MLP neurons of a small language model. Each row is named by its layer, matrix (up: input weights) and neuron, and shows model dimensions 64-159. Each number is 50 + 10 x the weight over its row's rms, rounded and kept within 0 to 99.
After each neuron's rows, "fires on" lists the tokens most often at its 100 highest values on Wikipedia text that the model never trained on.

L8.up2537:59 43 62 42 58 61 41 52 63 48 61 56 73 46 48 47 60 64 63 80 38 55 45 64 61 53 54 36 44 43 52 53 62 49 48 55 59 47 44 38 27 55 57 57 54 62 54 51 38 45 64 58 56 54 36 38 59 45 45 49 41 49 44 55 39 58 60 37 40 36 53 58 68 54 37 31 45 41 58 53 49 47 47 49 60 47 70 39 46 26 47 46 59 34 52 56
fires on: ",", " for", "oll", " Grand", " a", " would"

L8.up1946:50 60 57 42 67 58 53 47 51 53 40 49 45 54 62 62 49 40 47 51 56 51 67 57 47 71 45 57 39 53 54 50 51 46 54 39 50 36 52 49 48 46 51 54 51 49 33 35 27 55 47 50 71 62 50 43 54 50 37 50 50 36 49 59 49 60 52 62 18 58 57 58 44 62 30 29 52 63 65 50 60 45 55 55 62 57 47 33 53 57 56 58 32 51 63 50
fires on: " ", " (", " \""

L8.up2210:45 32 57 55 56 39 58 56 39 63 54 45 51 61 50 54 54 62 42 57 51 52 39 68 58 54 40 35 64 48 47 52 60 46 68 41 68 56 48 57 60 39 50 55 44 61 53 42 47 49 48 66 54 36 46 60 50 37 56 47 53 55 56 47 59 52 67 72 67 57 51 34 36 50 52 43 40 58 53 40 52 60 40 58 55 65 48 59 44 48 39 48 52 60 42 52
fires on: "u", "i", "o", "a"

L8.up1604:40 28 48 64 61 58 52 66 56 68 39 57 54 51 69 52 59 69 51 57 58 50 36 57 48 51 42 39 68 55 62 52 58 67 44 25 49 44 40 39 72 46 51 56 58 56 54 60 47 37 44 52 50 48 39 52 51 59 44 47 64 42 58 70 43 55 67 48 41 31 40 35 32 35 59 42 69 49 64 47 43 61 45 52 41 51 52 41 46 19 47 55 44 51 47 51
fires on: "a", " Da", " Ma", " Ta", "ua", " Sa"

L8.up876:57 62 60 22 66 51 63 51 29 55 52 61 52 58 58 49 26 34 52 51 45 52 53 36 47 59 60 45 50 53 53 57 51 38 50 62 52 55 56 52 31 60 50 56 46 55 36 46 39 48 56 66 63 61 41 56 35 35 25 51 61 55 72 50 49 71 37 56 62 50 35 52 41 61 45 48 46 48 49 36 66 49 38 47 41 55 60 53 47 59 68 47 62 46 64 42
fires on: " I", " O", " G", " E", "I", " °"

L8.up477:59 58 48 63 65 36 50 38 58 52 48 52 68 65 33 58 46 53 61 56 44 31 28 51 69 42 44 44 65 63 30 62 54 37 55 60 42 58 61 49 42 46 43 38 54 44 53 44 58 48 36 57 52 53 60 50 56 56 63 34 69 59 48 49 46 57 40 62 50 58 41 47 55 41 50 37 36 61 49 58 32 49 26 56 51 35 78 39 42 55 47 62 70 45 52 56
fires on: "an", "it", "m"

L8.up382:44 26 51 59 52 40 46 43 47 57 49 51 59 48 54 38 56 45 66 59 42 48 43 60 63 51 70 48 52 54 38 55 49 48 73 58 66 33 50 34 45 64 61 45 41 73 57 26 35 44 40 42 65 64 35 44 55 46 44 30 66 50 53 55 64 64 49 58 31 37 52 54 54 55 46 55 52 65 55 66 40 46 44 48 45 67 60 55 57 52 37 51 37 66 69 54
fires on: " |\n", "\n"

L8.up731:43 55 46 33 45 63 62 58 36 59 34 48 55 59 47 56 61 49 60 49 39 54 51 51 43 46 50 52 55 72 45 43 43 65 51 44 50 42 46 59 55 43 50 44 29 47 50 45 52 64 44 46 58 66 64 43 60 44 51 44 62 65 56 57 60 30 38 52 49 48 35 51 64 50 50 67 40 46 63 52 51 50 61 46 40 49 44 43 52 49 53 74 41 36 35 51
fires on: " season", " term", "erm", " leg", " surname", " Authority"

L8.up2851:56 55 53 38 53 58 68 38 36 75 45 61 59 59 56 42 46 38 40 52 56 51 39 42 58 57 46 43 59 63 35 67 49 44 48 32 54 41 65 50 55 39 48 42 66 72 63 39 67 27 59 37 63 66 38 49 69 59 43 49 50 61 46 56 72 61 29 62 46 41 64 48 63 49 58 44 43 36 37 48 46 48 48 51 69 60 45 45 56 53 58 49 54 34 31 44
fires on: " Al", " al", ":", " and", "l", "al"

L8.up1739:42 48 54 55 67 33 45 61 49 42 49 37 47 49 39 43 57 29 45 36 59 50 38 42 26 43 54 50 28 56 42 43 52 43 63 56 48 48 59 39 27 53 69 36 39 62 44 51 55 39 56 62 51 53 50 53 38 44 47 46 37 35 45 48 41 54 46 67 54 55 58 27 46 50 39 38 43 51 26 55 53 55 47 46 53 64 58 17 44 46 58 49 43 57 53 55
fires on: " un", " Championship", " Un", "O", " qu"

L8.up2391:35 56 42 72 72 47 50 61 52 71 47 53 48 56 50 46 58 58 64 53 50 49 40 66 53 46 50 53 45 41 54 53 58 48 59 42 49 38 36 40 45 51 57 65 54 71 41 48 46 40 48 52 55 44 25 50 46 56 49 28 63 59 68 29 30 48 43 68 39 57 53 36 52 54 45 49 54 37 51 56 38 43 74 49 48 51 53 66 45 48 60 62 60 48 49 59
fires on: "us", "od", "ulus", "ia", "orus"

L8.up2103:45 58 33 40 53 54 54 49 54 56 36 47 36 45 40 50 47 55 46 58 43 58 54 37 65 46 40 63 55 50 40 43 55 50 56 43 43 47 33 53 44 48 57 59 63 58 44 53 58 47 40 53 54 46 42 59 54 45 51 42 45 43 46 51 67 74 57 54 59 31 55 67 50 45 28 53 51 56 32 68 36 62 57 73 49 56 56 45 52 59 57 46 67 54 64 48
fires on: " a", "-A", "A", " same"

L8.up366:58 51 47 49 44 52 38 57 41 37 55 46 52 35 46 50 73 64 53 57 70 36 62 38 49 65 51 49 38 75 44 45 66 41 55 48 68 61 67 56 55 57 50 43 63 44 52 42 59 34 57 44 46 50 54 64 49 48 48 65 45 47 72 58 58 51 26 67 51 42 54 45 46 37 53 44 50 44 38 44 52 43 54 44 60 59 63 50 49 74 62 42 39 51 23 45
fires on: "0", " years", " days", " year", "3", " day"

L8.up1395:46 53 64 60 52 56 32 36 60 66 43 57 63 49 61 47 47 63 52 47 55 56 42 26 49 42 42 38 50 54 47 55 50 54 37 50 45 43 33 51 57 62 46 60 41 61 33 39 39 42 41 32 58 53 43 69 43 48 39 55 44 43 43 44 43 60 60 55 41 38 49 60 45 44 31 59 52 60 65 47 45 42 53 52 47 57 56 53 41 43 56 45 56 41 45 62
fires on: " (", " may", "_", "_{", " un", ")\n\n"

L8.up730:25 59 60 48 56 37 42 47 60 52 42 55 60 56 50 50 61 34 32 49 57 51 44 42 40 48 41 57 49 65 37 61 52 32 49 52 44 49 71 57 44 38 48 64 54 43 43 44 46 38 54 60 51 53 62 44 49 42 50 51 50 62 79 47 53 31 63 52 31 63 33 57 54 51 35 62 41 47 56 55 58 55 58 43 52 65 41 41 48 42 71 58 58 51 62 45
fires on: " R", " ", " J", " T"

L8.up434:44 58 39 57 53 46 47 47 46 44 46 60 48 49 39 48 48 42 48 34 42 49 32 30 52 42 60 44 61 54 46 32 59 54 40 51 46 49 31 49 47 58 59 31 53 45 58 65 62 42 57 36 63 45 31 55 49 58 37 60 41 38 60 59 58 58 44 63 59 33 64 64 43 57 61 48 47 42 44 59 39 51 45 65 50 43 43 46 43 56 48 45 61 72 47 48
fires on: " |\n", " |\n\n", "\n\n", "\n"

L8.up2646:51 43 60 73 50 61 50 56 45 65 59 57 52 45 49 58 68 54 43 53 63 61 35 47 51 49 51 67 51 46 46 39 39 35 52 51 52 40 36 40 56 36 53 50 37 50 54 35 52 42 39 45 46 44 47 50 59 33 59 57 43 61 33 34 50 54 44 48 48 34 42 42 41 48 39 55 39 65 31 70 56 61 45 59 51 55 50 51 69 78 50 62 45 54 58 48
fires on: " |\n", "f", " due", " St", "ing"

L8.up639:43 48 64 52 58 51 56 44 47 55 57 44 42 50 54 52 51 49 51 44 44 51 32 32 42 57 50 58 57 63 52 42 48 42 64 59 44 54 41 42 37 46 49 41 49 34 46 49 30 35 52 47 50 51 39 42 53 59 52 55 47 42 45 29 54 62 48 49 44 64 65 60 37 61 45 46 44 39 59 59 40 50 35 29 49 51 34 47 50 62 55 53 52 32 48 47
fires on: " |\n"

L8.up2099:51 42 61 41 72 52 38 47 66 62 35 43 60 48 66 65 47 35 39 44 56 46 52 69 51 44 48 71 60 58 58 56 44 57 49 48 40 40 39 28 57 65 57 52 47 31 48 74 34 58 44 58 49 43 39 52 41 44 50 67 45 57 50 41 48 46 52 54 44 46 42 50 50 58 47 21 50 37 56 55 41 59 45 36 61 60 38 49 56 63 55 58 38 59 46 71
fires on: " ", " of", "ed", " half", "100"

L8.up206:48 53 58 47 71 54 64 38 45 51 41 60 47 39 47 69 59 52 61 46 68 55 38 41 57 45 36 46 44 68 61 62 37 56 47 44 64 37 46 36 55 36 41 53 58 64 58 53 52 55 51 43 75 47 58 62 64 42 43 58 52 55 43 46 41 44 39 51 49 35 54 56 30 57 63 37 38 57 57 45 52 38 54 67 56 83 45 46 52 46 33 59 68 43 19 46
fires on: ".", ",", "8", " $", "$"

L8.up1193:51 64 45 40 59 43 52 60 44 74 42 58 52 67 40 55 43 49 64 61 39 45 40 34 40 67 63 65 50 53 53 44 44 70 57 51 56 48 51 49 38 46 63 63 67 48 58 61 39 52 33 47 49 61 54 53 46 28 62 39 52 69 49 42 69 59 44 73 44 39 57 54 44 45 33 46 35 61 40 72 46 58 42 50 48 43 60 56 31 50 47 45 41 31 58 38
fires on: " it", " It", "I", " I", " Kent", " has"

L8.up268:24 53 61 52 60 55 52 38 69 49 61 52 53 52 36 41 49 53 50 61 63 37 61 35 64 36 39 36 54 66 45 68 31 43 48 69 39 53 39 36 50 54 54 30 38 47 53 49 50 47 43 50 41 79 40 52 33 51 35 58 45 57 40 44 52 56 41 53 60 61 55 63 63 17 58 38 33 63 53 66 47 53 58 55 30 60 50 38 35 40 42 67 47 31 31 36
fires on: "u", "al", "ulus", "er"

L8.up3515:52 66 61 46 47 45 57 40 25 54 51 62 57 53 64 45 72 41 44 56 36 50 62 42 65 49 52 59 65 50 57 40 78 52 63 54 54 44 44 45 47 49 52 60 40 53 61 63 61 54 55 64 50 40 54 67 44 51 35 36 51 49 59 55 45 45 71 49 54 59 50 55 53 48 63 53 54 51 47 42 61 59 35 57 39 79 50 57 75 64 59 62 43 45 55 58
fires on: " a", ":", " St", " The", "4"

L8.up1270:55 31 79 39 52 47 58 56 51 45 21 39 47 54 40 52 53 43 41 59 62 69 43 66 35 55 49 66 71 60 60 53 55 31 57 45 54 44 37 57 42 55 62 58 61 42 42 30 68 45 50 43 48 53 52 69 47 51 45 52 64 52 51 58 47 57 61 78 46 45 59 63 51 52 43 31 70 37 59 45 55 42 38 42 61 61 49 41 71 60 52 68 47 40 45 57
fires on: " Man", "man", " World", " man", "it", " it"

L8.up579:45 69 51 33 63 32 54 39 47 61 41 43 49 40 60 78 52 58 59 37 50 50 44 45 38 33 56 36 47 49 51 37 45 48 39 46 38 53 34 40 54 40 52 68 50 45 59 44 73 41 44 52 54 51 29 33 43 45 38 44 61 22 48 47 46 40 44 61 55 52 64 53 66 46 65 41 43 39 30 52 58 54 53 61 45 35 40 45 52 60 42 65 51 52 63 64
fires on: " k", "K", "V", " v", "ik", "L"

L8.up2217:47 38 53 62 73 43 54 55 48 62 41 60 47 38 41 52 37 46 46 59 47 42 61 71 52 47 59 24 41 33 73 29 39 58 50 50 40 49 68 45 49 55 57 51 37 65 41 30 55 55 46 61 55 38 63 65 38 54 65 37 64 45 56 52 52 52 52 54 52 48 52 38 53 37 70 54 33 48 62 56 53 54 29 42 40 50 43 60 57 48 47 57 59 51 54 50
fires on: "m", " m", " met", "i", " cm"